Part of a small language model's weights: 3.75M parameters.
MLP neurons of a small language model. Each row is named by its layer, matrix (gate and up: input weights) and neuron, and shows model dimensions 32-127. Each number is 128 + 32 x the weight over its row's rms, rounded and kept within 0 to 255. Numbers have three digits each. A neuron's up and down rows have the sign that makes its largest values positive.
After each neuron's rows, "fires on" lists the tokens most often at its 100 highest values on Wikipedia text that the model never trained on.

L4.gate123:142124102115101108065163126103113148148136155029135110117133151124130142161099145116132121165146152140135116161090139135219114109147129155136175103160155160116127133097124139133125135107078230196160140138172137119104128065122182103109050131088115079052070149139179130078113114183087176131
L4.up123:164109150107117106132166189093129173135126138120105172116076189121151115164124099070119109142082112072132125142155149148163129122122150170097134108137210161182090128143128228120203115114078187178144100111181099115087105160114170127121120140187096138111158127136138125157157147147173132111
fires on: "; ", "t ", "y ", "m ", "es ", "s "

L3.gate148:162081110138105126146112124075107144132108183119136076053118113117172070155141149159141158109124135157135180146170118185121119167136176161138092112117127148087118144148120112127143124176135118119156168087165189129143123179133113121117131136090112093133171129164111149179171070143082076127
L3.up148:132055128121077104137118097119138069131146145131096145129108121149148113117112104122096112128139164152119147108131088083193110118122080219091170121120094059040106124118096111119090126108154133158177133165136131150128128174061136147094150129147159080085127184118145120142151059135139102133
fires on: "\n\n", " ", ", ", "t ", "al "

L7.gate51:139139115075108142102138133108088125140138164141144190112099132197127077104167135157163163172155197137129123108124109117133130134101142189134134125078101124141077140103120154115131157118147129143221147145126057164153151127121119089120119102112179148122143160102136098168160082064123120171
L7.up51:170174153128108075122138095127154095136123182136089151165087078144145148140147105161131200153152128177142130093121123119136102162101090124161065073105098096122135112102146147165117068143129141117179134102102118153094169175125093078122105173116143132144104046163150202128184156103162126129
fires on: "t ", "y ", "at ", "h ", "he "

L5.gate86:155113120134140121139000059149149102125104196127138162167137134124161167107151149125124154158134187184085128157124121090120105130149106160165081159111160099104124115151072131102120158200129132143078045125099115136117114086183144123155161101148196168128109119072184136125159089095139135177
L5.up86:172107063092176077139159146123125179120120075148087194111150101156099088168133084163149129102143121129099090146092147132103144131131168117139113134092089154136145222122097148122122111133138077085104123114142100182128153094075101139153124161123067075146183111079050131126147138192177121071
fires on: "ing ", " ", ", ", "9 ", "or ", "7 "

L5.gate174:126159138149104166114125121079148235158114116145121138120129079097139087107121180122143100126161110136129147135122136095091134082174157131161130135145126110119082091080158110077145135100126120155255105185185157172097165171099126104152130128109126164141144139081143117100155098058107116134
L5.up174:134144132122132127164133145124134205144136185122173160189145110110063141172145144099119150081122118115169081139122155150099127114107117091141113131113134148122126138113145094139101155133110173111125114098048129092124104112084096119137102126145169126127179188086123064109115166067142105108
fires on: "y ", "ber ", "ch ", "ly "

L4.gate96:146098196142117082095118119178214184108044125166187108126123138106148178140135129168068165140134143136130192105083100119188023077109168129142138169138154138112148107149109148075120094131173114141141145127134189159134091118115139142187091041108142110133135151081139160144133071101134120101
L4.up96:115171085125138126140131139112133046091105104142184108156083123134137126102121207109122134126120105105112134111088150153096107092160161100139136144174130143143125169118164133074122132142132089117104144161108102099138116060158145065113110089108096166135102172204105103100176168124114105154
fires on: "n ", "ter ", "ce ", "on ", "3 "

L4.gate114:151107124100148158120105062152096166131114128125135132116157141164145109108121062144104090159102126136116109164099176084150113040160088157113165180142129116087112148117106110147161142093116146113136135132187220152125095162096119172121109174140121121053102146098177067069099072019159163200
L4.up114:109154156110137150195239127157158131155137109089167162117042161097149112108184132191163132152144116140131132140222097157133139130095081156125102145077140140145081081096097168156156136163114114109166101074125109140158173105136101125163164089131083094125114094180102148119167117050195126110
fires on: "y ", "and "

L7.gate39:162114140140132138170131138087101160168156135112125146127146166129119069105209152044151134128146098157127136118144100132106131108165160145114120119121123077105068079160152125133173198166130128104151101041165086105110116132158143089158166169170162117123155141121130108081139059074168122134
L7.up39:117117204176097096089147135134150156140102135137066157152161130140141100163178150158178163116133162147107093137121121136172155111118133197191066136131170064150173116137132165095092114116161152097139077091135050080108125110107149117128106133182119158132173149169087152156148116141096153131
fires on: "er ", "o ", "or ", "an "

L4.gate189:136108130091089087121190098141104138176128138145164181120109140207143117105105115103101124166086155121110131097111121072118195134131110144156114078109163145098106139046101154113076179175118080119130121183140103140116129128063154119108049158132112159088183168129143152170148081091118155144
L4.up189:125121066130135088138162096126109135169174130137111158121098145213147074109135091089138126155107086111125121135106143082085142081110101162208087042167160143115150154080130202148069171170088098117153125152109104133120128117100177114136079204144112185114106150127117170183134099115108168147
fires on: "er ", "he ", "ot ", "ers ", "ly "

L8.gate62:153120139152151183162150100107160167157117126139144146139139119110063145177177131115184096148136163147121127139130115100129132162121066171129065105121078105152118057144140118167065128114096151132157124116049054122135106174044116101133108159195205176094116113116196145115178134087088129115
L8.up62:196117109119109123119130146170136157167123102139073139138165121132061130130120109116131154125107116069127147073108113153125122158131140163127130156115171129122187099126111180132118089080134141157184118097077118117076136139112147106204145153223172205100143064110148148089155111117129169102
fires on: "or ", "er ", "\" ", "and "

L5.gate64:179100094116116098131127118109115130065065058135169061102121090163075121135160066146143151118121145107092166163086169177105108120151120120121146113137154092116142089137141112109088155068106210145136081142130134144163120207140147137093120069137097089117072171107088095124150103128060102126
L5.up64:193114094125130076084148095118142146103112090075125047113055110155100111077159059129124152148126137085130111186095158165121154127136141060138129080113150141143166110087149110117086165104078205143113121137127171162143116193092177091117077104134122128090092145190066077112076148107038161144
fires on: ".", ":", ","

L5.gate74:166177085135104166134103113091127124124106114133088159177182167153066099247088120100106118112154098101132140109131089122136128099165139161058094176144073104120105050136136125095174131135125102146123123173154140124095139147122171132101152119165146132081127138038161153125203134077143141126
L5.up74:137138131180050097134158199121170181134187131119126139099076167146155087098119126095129112133141100091119135132171122086063134103137115206146182147091139158172101110050194122078146102128115098140130097148141165089107120086107209147115148155162091127119171173108126117129147144170146108136
fires on: "e ", "y ", " ", "a "

L5.gate93:153182145100114058107094169081096149094152166124128108152111132123131088084112128157110088133143078147129166116084191189064125084182118124077081159157150147142109130133127176094117151128096158150128135128116136137094109100103155120131149105168105227101145056141145123130147162113170089126
L5.up93:200115101115057099122129173095114148119141144113197185092099150134119125194106085115123131132100129137085165156122112089145114099143105172147151123125174146146079053149157173097146115114094151166124091143150122151100132160105166103095145092188057140045139214143140101128183136073111126139
fires on: "s ", "y ", "ation ", ") ", " ", "e "

L7.gate75:145141139162104130122099138133114103128133207154124131141117117117148149149151080144090161156157155163152147099104133126134123186081108211090127175134141096123118117159152089128132162107123072115140091158109185101086128118151095143113116114056179146094123162118161106133156080135089086147
L7.up75:151134163113094142108136133071120168116113148126167157082141155123099126128086122075108140185143105160081088136149063154179121106167126200071213145105108086097083148117124159115071152131167162095102121169100140133074070124124116111135165148052192121094103172123167157090095080070085163159
fires on: "is ", "e", "e ", "al", "–", "d"

L7.gate89:089081139174144073102095108154119136112092079136174052123132142072101136137102138137112107147112103128116140130090151169188152139078136129082124134172140145106164115129103114067113081128174173159112088174124169156084152178150138138153060115153103158137161088101105078138102094213060153127
L7.up89:115199072127076125102164143093062061157119153111131124137139161121110125135076160102093137151119126085149146119096140128098120167157121070144159094133159133114130118163122162112089148117093081142144169171172142118050137076126143129092128110125127135099206127125090158144165083111125120072
fires on: "on ", " ", "ch ", "er ", "o ", "n "

L7.gate6:106146034144152114133130158080109162111131114204152137095175120140073156169111152143100084155122137131147063122083140135093121172187149171081138174144194112089105073109065145118140147098102149106152120107135137146159144122157114128130122110088167148133136163107131114177156073115153014179
L7.up6:142141060135134097110078162116078158133119102158130151098138067140133167123130100131128102137113148121175088149051112149120122141163095168094092173132171139098132142138108118151125147096101174130109170145132159122140105095165147129129079133096197114149138189136135132128087093103129079174
fires on: "v", "ay ", "e ", "tr", "e"

L7.gate164:110152137104123096148180151093160188157149095155160139114093178153139102183173121126135094165167119106082089127116070153117147122126143154146131138124088132142128135071127147154152119165172153135113111117068154133072055115099145100131102139190166128171116135131158176048159154126144114120
L7.up164:193143115111165191123160123123068075107102095158127176140100130179067127163015117119166136100106170129095096171161112095094117131093105119151097139094116154146126100122153159183175091089134103118072085183168113150116153093113109154144099154087082119073106162141134066164177160080130153109
fires on: "5", "6", "t", "4", "d", "8"

L6.gate71:113082167174069120117107167107170151140108131134116125109107136136142082145135195182143133145133122142097142125098095059141098210131129175063142183052134104062115108140125088093127163169170141128134191161176204147123116146120143178127142164104145137136150164097153140099156069148140105118
L6.up71:173114091167080143117043067125172148141157137147116114181147082106163182171155109146171156092116136134144088132099177075125082179107095129094116114118128107146105121145120109146111170135204102101163116071198114107162136137133129087118121170127150142121125093131156178156175127147180128115
fires on: "th ", " ", "e ", "d ", "5 ", ", "

L3.gate47:130114127128138125133111107091125104142231124117160107145193150145118153134131140121141099065126131112109140142117142128150129109053000142118118161221150131136117057158173128100172124082130130108095121147109131107125102125119126106020153089132126145137049136212126140108134108099110129144
L3.up47:158145111149115138120131096116171149119211142132092138124108121132164119148120129122188135162129156171104175131130109103153250129176176131213109096107148119140118121138169115113121119200122118114122085144150138161135167161139139123198119139127125120112182131040142159090148142132131137138
fires on: "en ", "n ", "ary ", "e "

L3.gate104:139187164144116112107149088111160165128111158140119137127119132161112110097109072128198115094079115152119077150142072113117041152135108135215176137131111138119153183142150192158102125177124138149133140116144119137124138151099159162173115127125087085123090173025098109087098106110087141096
L3.up104:118133130122149162132138186115169142156166150109149143147141155156063095128120150081161133128103105099092020131128133152091188153141083129139133137096123114143121039155133161169138125167079125112121139120116109127114121150093134088132139134140141155121211109088198136074191125064113121123
fires on: "t ", "he ", "on ", "er ", "ich ", "ere "

L6.gate141:137116066126135084059075158161126118120082127115098141126104077143127114102160132137108177090112125148104134202102183162133084151157080124138122117142136077129149109064131135126073142132134192162122151101116138132155105174167170114201179110136142138054050118135122147151137183123138124170
L6.up141:088086107117136136102092179196138135100102106142084120115119086148130105105109085152126158084151111100133155216134143168155079161120152133148175144132114112103132080065139115083083119109157199139165120125155144134141133200145172154182185092165141147068116108107118153139128113114117141158
fires on: "===", ", "

L5.gate114:148132084087121126147141106090101143110070084126126051126117112136111131169195055162173148123137123110102080185091165163122115083145096114151116138170117110151124075143119106146066117123075214146118081066118160130124159155152157100143156081084085112197089122135110102133194116131098175126
L5.up114:163135104098117108108110118079107143126083083101124071141105137144105118146207050148159142129149127101121084177086147147137151092131077100165092109153094115152160079130149097124060108121052207152146091099132177156108140132122195119111132104093101086165079112183123083105136138145085185131
fires on: ".", ":", ",", ";"

L6.gate103:087124087115141114129106121125093086145133175112104121160145154117147194137099162111153109105132154087153144131142152160101129097113117101126145127129118076136106118123126137121100098128093150090146110109075113105118127177139083113167124129165168159130144111136190110107190077108193132052
L6.up103:197146177156156099143086128084165121123130197156145159143137118095118177096091156141168150087081138145120105134129075151122151101079111125115139145151083076114077117128142137131105162154110136080114079075080107083066135169119105126164165129154198150131153098117147091069143070100123131074
fires on: "by ", "- ", ") ", "| ", "\" ", "or "

L5.gate103:132184090060079149108197099097099031099134080097106128114113158118123141161121099158160131145160142094121120130173134100107130165170113155119145112122126097109092151107105127134125097103155052036125113120191134170158150127178141161096111159105131149121120058129160164166138086087141159137
L5.up103:079106213219139155100106108182060162115141101147146107142192057080092140124090108146129094123135138161135161133111146112187123020089135134134106115146127129086153085121099077153078111128170146135143107157080130132124180153169105157160124138105154053116171141114120152121113066132214123110
fires on: "y ", "e ", "n ", "d ", "ay "

L6.gate169:192162142171120118162093137130173136137123154160131142107117127146142142138087146131129092157094090150151140125135133106083141096122101172116103167144179085135121167118119086165100141110097096104131135135201128112126153130145116235131118152093133122087149155116105094155128134137170159115
L6.up169:134101108183126132109074114102151120104094159126078115139153095177174161142084139141093117144102129171096201120069109093139094153147072147092124167141096104075173136121109104102097135131102137150145115178136182153123131123110158164177151144159166147158137176066139101131109080124183119099
fires on: "ary ", "8 ", "ay ", " ", "to "

L7.gate183:092096154124123049148131146153154136144117114130128139096147115067186181122153126143074127091143144125172128103058180130116143140143105133120130181115171116073137165134117061076097079127152120106096140156105159114131109135177127198067108110125082157117104150062097119177102127142125069170
L7.up183:151119115161114066111134143057150144139147178101190144160133150152122099166140179146114143129073123132124107151121189117151163144154088191141138157080158146067111161111141133080105124156048126096116177154160144136160112141095191169118167135172080145112139204065143107102112148144112093166
fires on: " ", "\n\n", "ther ", ", ", "y ", "ary "

L5.gate110:130113145153119125139095129087148195134106155107064132104157138106162094148143175120114123071123122196099107071112138129146126075135146146164105165185126155073089129123133146144122204161085089136145155098120147150179131095112146136121175052138143093119142134127097073131174068046152088133
L5.up110:129127137129138120175119162109192184124102147139128190147104080135113138134139165112146107164149195154119140081145099144144145112136104069121149135127180126142134084091146155155111200151084105150155127152097067129143160142172135102149135082183162173118195124093065023114155163097182162121
fires on: "ity ", "an ", "or ", "ly ", "ers ", "s "

L5.gate164:112140100062087130160144121124119103158101141108102180114121121166167100103140101130151149150149125115129127153119166110106128214146123115155131100093196128109042137147130163155133146134083108076121124076158126167142130103138102142139151149121098132110125112113116066143156073080156098136
L5.up164:079126147138077147147153119094134203145097109085109101081089143107181080189207152111127164097176147094129094142139162127121113091145141144098193193172120111083135116117149156115148127123108125143126191132162111127049087112126152162094174131163146085119086142145137136141172150156132116114
fires on: "er ", "s ", "– ", "ly ", "o ", "was "

L5.gate36:117052115132164154124074131156155105114167146118096067169139104141174151133175118140132111095089100131081122157154145151108145183167121207144069066099109097079107128117082095141132149176110180120142113151166108105131137137146136147101113118067112086140138102102215097110118122168116128150
L5.up36:133141094143076111136090110125069136157146149097133154119133042157144159145099069204110177138131123205112138146133146124172146159129122177054129093092119111115155185114075116116122129127171064074103087135164129185102177136177141116112189121110076136139184119160103103138151147120182089114
fires on: "e ", "ing ", "y ", ", ", "ew ", "th "

L2.gate37:158186177123124162140118084121059113112104093084148112090118108120139138082099104090119111185169153191147130127087075100100131089176103114155122130113126122127085097157126079161126125125132177185104158128197142139099087116057137097155112040126163140099129169160133178204142086120155171091
L2.up37:114097148105161119151131096132144172100177107117123159165137080132155068086169073085074172130082206089116079148087114202131163051169106089108069137116210134071153155168099117103127167174122064137132091098176146122127158113124175102171137147129144122130131109115127157174142112149128102121
fires on: "=="

L7.gate176:092116101159154153183181100163099103113144157175148106048089127135039110079148150094129174138197067126109112132157135183157125094109099118151084150181154133144118064132078127152124119157140175129104163099094115157094126126181143133129185136124064128113153125131146117125164160095134125125
L7.up176:131091160185181144145094094156048140104167100146117171081109136128099116090128133139160106099175090163090084150139125160189142099126123152132100103152106133138130094134094083073169118144161112119086130142125157157138094093143117165114145156148150070127151204177149138072100082115157133136
fires on: "(", "ov", ") ", "es", "d", "D"

L6.gate29:142116149127092124122142143132146129129122191139141130140108172142144187129144074183137134184151105115138137170149206122038130175092086126203149127094100154117101093117140124188106131092097148123144177079155144129165125120120150187151111103085159147100131098084115083177126117126130139096
L6.up29:141096101099065140115094064045148051149112147118107094145157149095184140184106157118094144114166095133091126151134124119136099177157068139089061127152144118101076099122145073129108148121140149143154123143127133200136118119125155097100113079128117078141102071113155090062145100111088134149
fires on: "ing ", "of ", "ent ", "al ", "ation "

L3.gate83:111151112103110114166180100139082085170164144143138164098083205193145059168141075089188106114154133101120096157181141089107062165139135133180118108082164128167136172122089168178134145087112096086123144130135142174124187071107085120141117140116119110134124127129140110164161107074118131120
L3.up83:124160163121118130127168162115096161146148117117131116154108168171063059061132136102101145149129136079150139107117168135080138140086048100117150088097118084113168118142155171155108117069113128119099120104114098062099140156100150123147087146155149141135092148164145108163169095145152168075
fires on: "er ", "he ", "as ", "e ", "ter "

L2.gate3:160151181133067138155158149105200154137158056148165158154135133163124120113101152141169117143103121103057116136151105087154076121136128180101087073144124122141098136088136167152127139167134144113113158136119129102167061119084134147179068124128131132151146134113156111189216092045150130112
L2.up3:126132089128135150113159160145162149141110179143115129167053102090066103130116134082140147133149104116108059119118134166151111170081061171099138141119120108130105106110180124109092153114099128141166108173118157151091172099144138136100116160110184165158150161127190092064163150153199146109
fires on: "==", "ear", "y "

L6.gate35:145103075130112125107087159112161127117113202156157120167145157131161212167118158152090161128153094192148116116116167108093136161120101149134122139100134157096082155108160096143104187168139147156144144066109157137130116106105159143143109096116150130173082110055133064121160109175132128142
L6.up35:066105124149044127147155124087128175179130160118128168144130146139200172136114157192149090164098114085149154173154128066168114180130056142137122071092135131098113161158104104166142122150147132108178085088172117141156105150173137136138136137101094069091154100110125121156181086127190138120
fires on: "th ", "al ", "of ", "n ", "ed ", "est "

L4.gate56:093135143110172112119093088175066154101120097141173149107123137133088076105103142187156102119085122184122100118127154157129158091149151176129122169167157176107117123083151071119135152110143137166114089186025135141117044087158120144126145086111100084095175128149116118069132124148136108125
L4.up56:097173152084122081137130145184109171139110187137182168094088126138158195116139113170118212178130114171144120108150165158134103127124122124114127172115159173141189161085123150123072156137120154116154121100142077143129159097120136167151124087073137097128104087117063188150108150137126133158
fires on: "y ", " ", "ly ", "is ", ", ", "on "

L7.gate83:111138100120165138137059144106120145123118204142083165114181111173144195105141146098074156100134129153139133077119122148159085120127164129163152176129158133087098130118139111157063171129123119124139175175128127126112110111170130125133198083138195129083134167109159085177140021050169116129
L7.up83:106154122187150090156086166166118130125108156127183155084107103174158183111170117114121169086047127153115204115080181091180089095102115103103092128150124120106146114143094153153126098137149113147144070128127165072164143097136154172142139096141124154088016141105105089140174145148147177105
fires on: ", ", "e ", " ", "8 ", "of "

L3.gate74:094126118119090122112128122115135113131181111118127131108236154121146131129132148119167116255116119118106153150148116127155049135194066134112112113140114082119144157137112138115150115157153123115138092128141129127136158141123118134101138132127119140154000127224128105103149145143104128089
L3.up74:145111127128129132126132222154182128118154123143160124145167117117118123136140161126075162172121117146136120146112131112144111122044149103138126102255114128104144110127224106124132139124131113129100111121125131108139135122123113120244136130123147130123089116031134142061174121130159139074
fires on: "z", "ay "

L5.gate169:142158139158177110128189127118197162116179120149117165086107129109135109134126094143153125074162077169161107141147105182072173148108145136146080074088090087121184159124132158141111173073117144081145136088042111139175172136112083154193064123083156130127137095078147150165129162078133151162
L5.up169:139149143066099117095152127109119098095139124118157132135168168138163103134130073175127089143134166129099174091149122097098120100117131103145141147103116155092159215108119164075122193090126031094152102122114099118145158088066108142112176090117132110129145089149072129143114119073132116165
fires on: ". ", "ed ", "t ", "s", "l ", "el "

L4.gate18:119165117111167096076098171138140141143099199124148163106129167111056161113101124135156206110157075151111172128116165182139130127104118190140142117195149113134162112128130168143096132087145209133162135105127116072170134079093151135163113089106159122078104133116113121156068126050118104120
L4.up18:164158130149135113132083190102109111097107142169138109067141068092064163149104136130125129112143096120181148135093140172111104129150146114073116133134154122161137086079094114065135096101163112176076118195094171092148149096188138150118137123105099202126155111127063153131144193142099169142
fires on: ", "

L3.gate185:121154137104111130139133089099105154118198111093091112140161120117116099129126069137138099176151150123121086148142118137158043122006077123205102120218081066104108141139104065137135111155158120132129132116122130134134112155123107121123113102125126113143149124056141133255102095121125145182
L3.up185:185115175133139134098102198171149107104147101129035113111178108107111168151135113149137163187089104134106047124116147130122126128195136148135111137167138119105121058092118126070160097144139128134163108145145121086121169161127123134103126122132118162139255128168112095111213168104130127134
fires on: "ing ", "o ", "y ", "en ", "e ", "est"

L3.gate49:100120113086086089147154092142149171180123144136153162052064095179135094167132123123158145076129162197153129142147107115138144124123096167124155136143086095131152154128142177111129115091185139163111099083208198093132132169086135176154137139109154137075143107070144133129181098139148100165
L3.up49:120100131121106117079098151104097111114144162158152142135163098087118225156102124163095154203136088152144176073075094115211122137135103106082134120151112083096171115107164123084113120085156107151127059179125139138112147125122118155125146138185190151110179142117159116145126077163186100094
fires on: ", ", "d ", ". ", "z", "t "

L4.gate127:104106164155150129160116147132181107094142199123158175157151099144130156120232180122167122121116135093166130148149157132100000146076146125142087169084125122137122060129052142116132138156153137133127153135118078100113158151150121195178052162144146143151149129060158191137132122125116089134
L4.up127:202105173129164115141108093141165058101071156135196214138129118089139100126120116131148165104123165196120136164150165117100218103097096133156097072168145116104092168146180077095106096113152091116111204107139077119140120141127139149130051092128119125113134165103092148136150101127135108118
fires on: ", ", "ing ", "an ", "was "

L3.gate59:191154160140086128134114062130113092124159157103065125109213140128124089112115065142110101127098149175086088148172142131120162135093071168135098067158144085090119070095084149129139128207122136131138092105146114095107148125097138114000139153137103123144152109121108081119108099095110111134
L3.up59:152164091128153137115129097135099088138158125134044161107168094140128143136091107163162146186126117122089093092147170131097101157250092125105147120164117087130097205116122145108177136130117127093135105152140107101127189114162121129083156128116098181148195112052085073136124198142120127113
fires on: "a ", "e ", " ", "i ", "y "

L3.gate173:140113129102096170146178143125119134146199149116135153164085126167151148125119106110123079121117164148131138112171130151076134129113114119120086073127115094134080189113163108155092141116133158100152063091137075112154161109074105129112080160093126061152132115117186071155134144094156136182
L3.up173:152134153122087127106119100166118174145132177127097168101121138145130125168110037146116171162150115135118152191147131143201145179056111176096146102167136182099097095111176168185107096114177176197183151107153163186184130126095116124127091121094172127147122158089115132141075090085146120174
fires on: "in ", "and ", "the ", "y "

L8.gate113:097150105074181134096174110193174163117161158103168126063081149215099123118151125112076092143136152080145119121145158146124138152096171140151095082131134081117076105118072148155112136138108156140179124063115111122122108125137113105116098082088132145075091059159181104148125111077143146156
L8.up113:124109069133071116105155108099097124141109116125058161124174180132091110134102092117151157198156158174098114119113058126115145144102083154143152118144104214106190142114114100069176123135185090143125138119173134096159203119151063116122135166167125134143057176171101152094178133134075102119
fires on: ". ", "in "

L3.gate190:166126159148105143134137107093188081133044102102114121101160147147108079149129078131167116184151116151052095110153176114133181126102123139081131111128138067112091064113122114095137122140129124080140100134129128101123124142152123107073173144131116176128053119205142109158168129104094121123
L3.up190:099118143155147151136136176108075165134210133127136133148128128125083097147132153129218123198132106110147161099119140116166085120157068136050099132123129155147112119136046079131152129119099134163133124135111143150132093145118134102171149136167128113109208127156137151052160106097157121201
fires on: ") ", "a ", "ation "

L5.gate107:144115127140131110105114168173146175130100137124122131070129148149133194141141120185092151092086103166144127152096134182140107171095096180128140147112094150148113120163103161134127129125167132153128090079106119058184096115132131118124118090064154067114067155057163135068092079062101122108
L5.up107:157084127176164062082067112154155105103135114128174076141221087134118134057148161155084138131119142122104159119096133141123111085141132139100115108149114124104184127138102127086134127085107162139136127178094176114108076129104137123123143060157144165152129167095067111144083115130085128135
fires on: "e ", ", ", " ", "a ", "an "

L8.gate28:159145108158189086115114105146147137110152164135165142176126194163077133147131080176081116125153091157163101139114139136164136053150096147151077122169160044102095129101093146111078186124102230110142104169073105124102159116137163116134063126153098120115163154082126146122108098187085146116
L8.up28:170164108134104127131139165072085078102156164123126110087046159105147095158091073082146131085129093095141142179098182148088144129099103108129163107103162166114150061095148164119130115093081183142122081086127138142093137121123142145105121133170149147125140106107079143126142198116121131067
fires on: "e ", "y ", "ent ", "o ", "ly ", ") "

L8.gate189:102115104130108132126077179111096123138073110152129084130117131108119101107074166132117110086129133086129078083109094100104080104102162164124132150145151125082100140126063098105165111147149175127144155114095134112161225097143117127147127106146109122054093168027172131091147105172103151139
L8.up189:134141140114150071069156088177149115160122149077115075118064117103064148102134110158146093164107075170157213151110082140156143127116106123121093104094108110123122149125154113097078136093127116118136177133120109144113068184075100108111114097093121120102152163108127173123092148134136120101
fires on: "an", "le", "h", "y"

L5.gate30:138099113147091139092100101124124130157128155096105103073163159089135070049103152110099124108069154120102172150102107082134117111135099126158107182166133183125084045171155100103130140143117136183165159154173146114093123145120166112115126099175118111097120214114151105131167037077142125113
L5.up30:098154089037100131156114119134167151155105104132144153110108182089152078103090123093133139160127105146085086108141097149083135188132113075163169177091084116147138083104140137155128112091162110154057133111113131172079141183098111118145119157182082127137151155125154131113140105095121171146
fires on: "or ", "le ", "y ", "st ", ": "

L4.gate97:157189115144172049042082136092136131071108164090139126113154128099114128103083168120119156090131087117159123084075112218141140073143137106134120129130127100118146176089091130097085122176126112134168109155076110132181095142142155108120080126151165174093119145174122162151076091123104097167
L4.up97:165121127163152099121162185115128147041117121175128095086094150102093112098100133087124153133109122077160127163109105194122119117161132124113116145110144109169099109157127195090174124158109139138142141124115082107132101215158171111136137133154128205124163164136108161153155135182014139137
fires on: ", ", "as ", "at ", "t ", "for "

L3.gate124:183090126078122149138155048067203137147084117099095111130145154202063042123138117132170096146135101120085123138150157127146165147108091126183151156105109110102099159133088102133100137189120116185130074138120114117104107122092134087180103130135129110146109130138117154099157156172110112142
L3.up124:148145113140144168133130154070113113142144059104162139118133119136074058157116207112143143094129096089131071118156185107085081150150177101078157105065169135135109024141132159078131126110098093111112126159126093136104159106130133102105163130174113186133230122150131115186234175135117112135
fires on: "a ", "ing ", "ts ", "ich ", "an ", "), "

L5.gate133:118080107113123115134111106134068202150164144136133154146135129136170109115130090139137055146157135179106145140170149117173141119117136197122167111140138116116116149159123126136132114113104124135133084183186129123054155141080156144147145121121108113069205137078087040170126141103099142151
L5.up133:129159138108088114120101146099045097123106136127179140080156154151189103080120087127119176137080127151151123139152151133120129103179092189162154116127136168111125156195142172173142154158082104089135148101120109098126131055113173136155168072106076094099095137070136081143175112124131103111
fires on: "y ", "le ", "and ", " ", "n ", "or "

L3.gate38:160105140167149116115083066075106113127092178109154096158126142138152131128144072169067107138125093115138019140142176146093130108084084201088095135125116072102107073097202110124138135164135161113126101135158131069096105148120104149137122143143133139113162166167120103186145119105124080174
L3.up38:124105123117114159136141144138103101138173159099131159114071099108163231158091132137126173103133156099139139195163129120130043170206118115144113117131118086089110069120068102160128124131142132104138092124125126117147133143131122154126147162110095140137135140045165085157140093044121138112
fires on: "y ", "===", "ic "

L4.gate156:121142099119109125107122138149153200161117191133152092158098135138112167108190088161105151090156092183168152127131142143165122151075095220102078135123086158126105115139131086165104157128143136137170100103157111133178121094117113079145148195125138120146074117117163131083102133115139099133
L4.up156:104150154149157115099101134166110104086135103159146169113161120126093189088160137139127145113100127129082137042087151149122105136145126125127154131180109151120159108144096095089140118077150084169104054209072099141126149117138109141124183089131125221139134110155030096130111163102123113110
fires on: "a ", ", ", "1 ", "ere ", "2 ", "5 "

L5.gate148:130158095116169146098131122140088154152071089104086146136137193209125128094091166128134175157070111113108127140105160180089149137136124175110146156168108118166163106146177164123072215105095152162132078139114134156121122176065183064184077116143147139078109129100115114166131174083069120118
L5.up148:151120126155126124114079070120142105139102134107106107158203080097110112126090133157128173072178110080067129161119128131145122150151158134101163122110104067065101110056135162114115125098198097119129156156095159152162064117157152092129103140140190117129093153122141086128146091139092087117
fires on: "), ", ", ", "ich "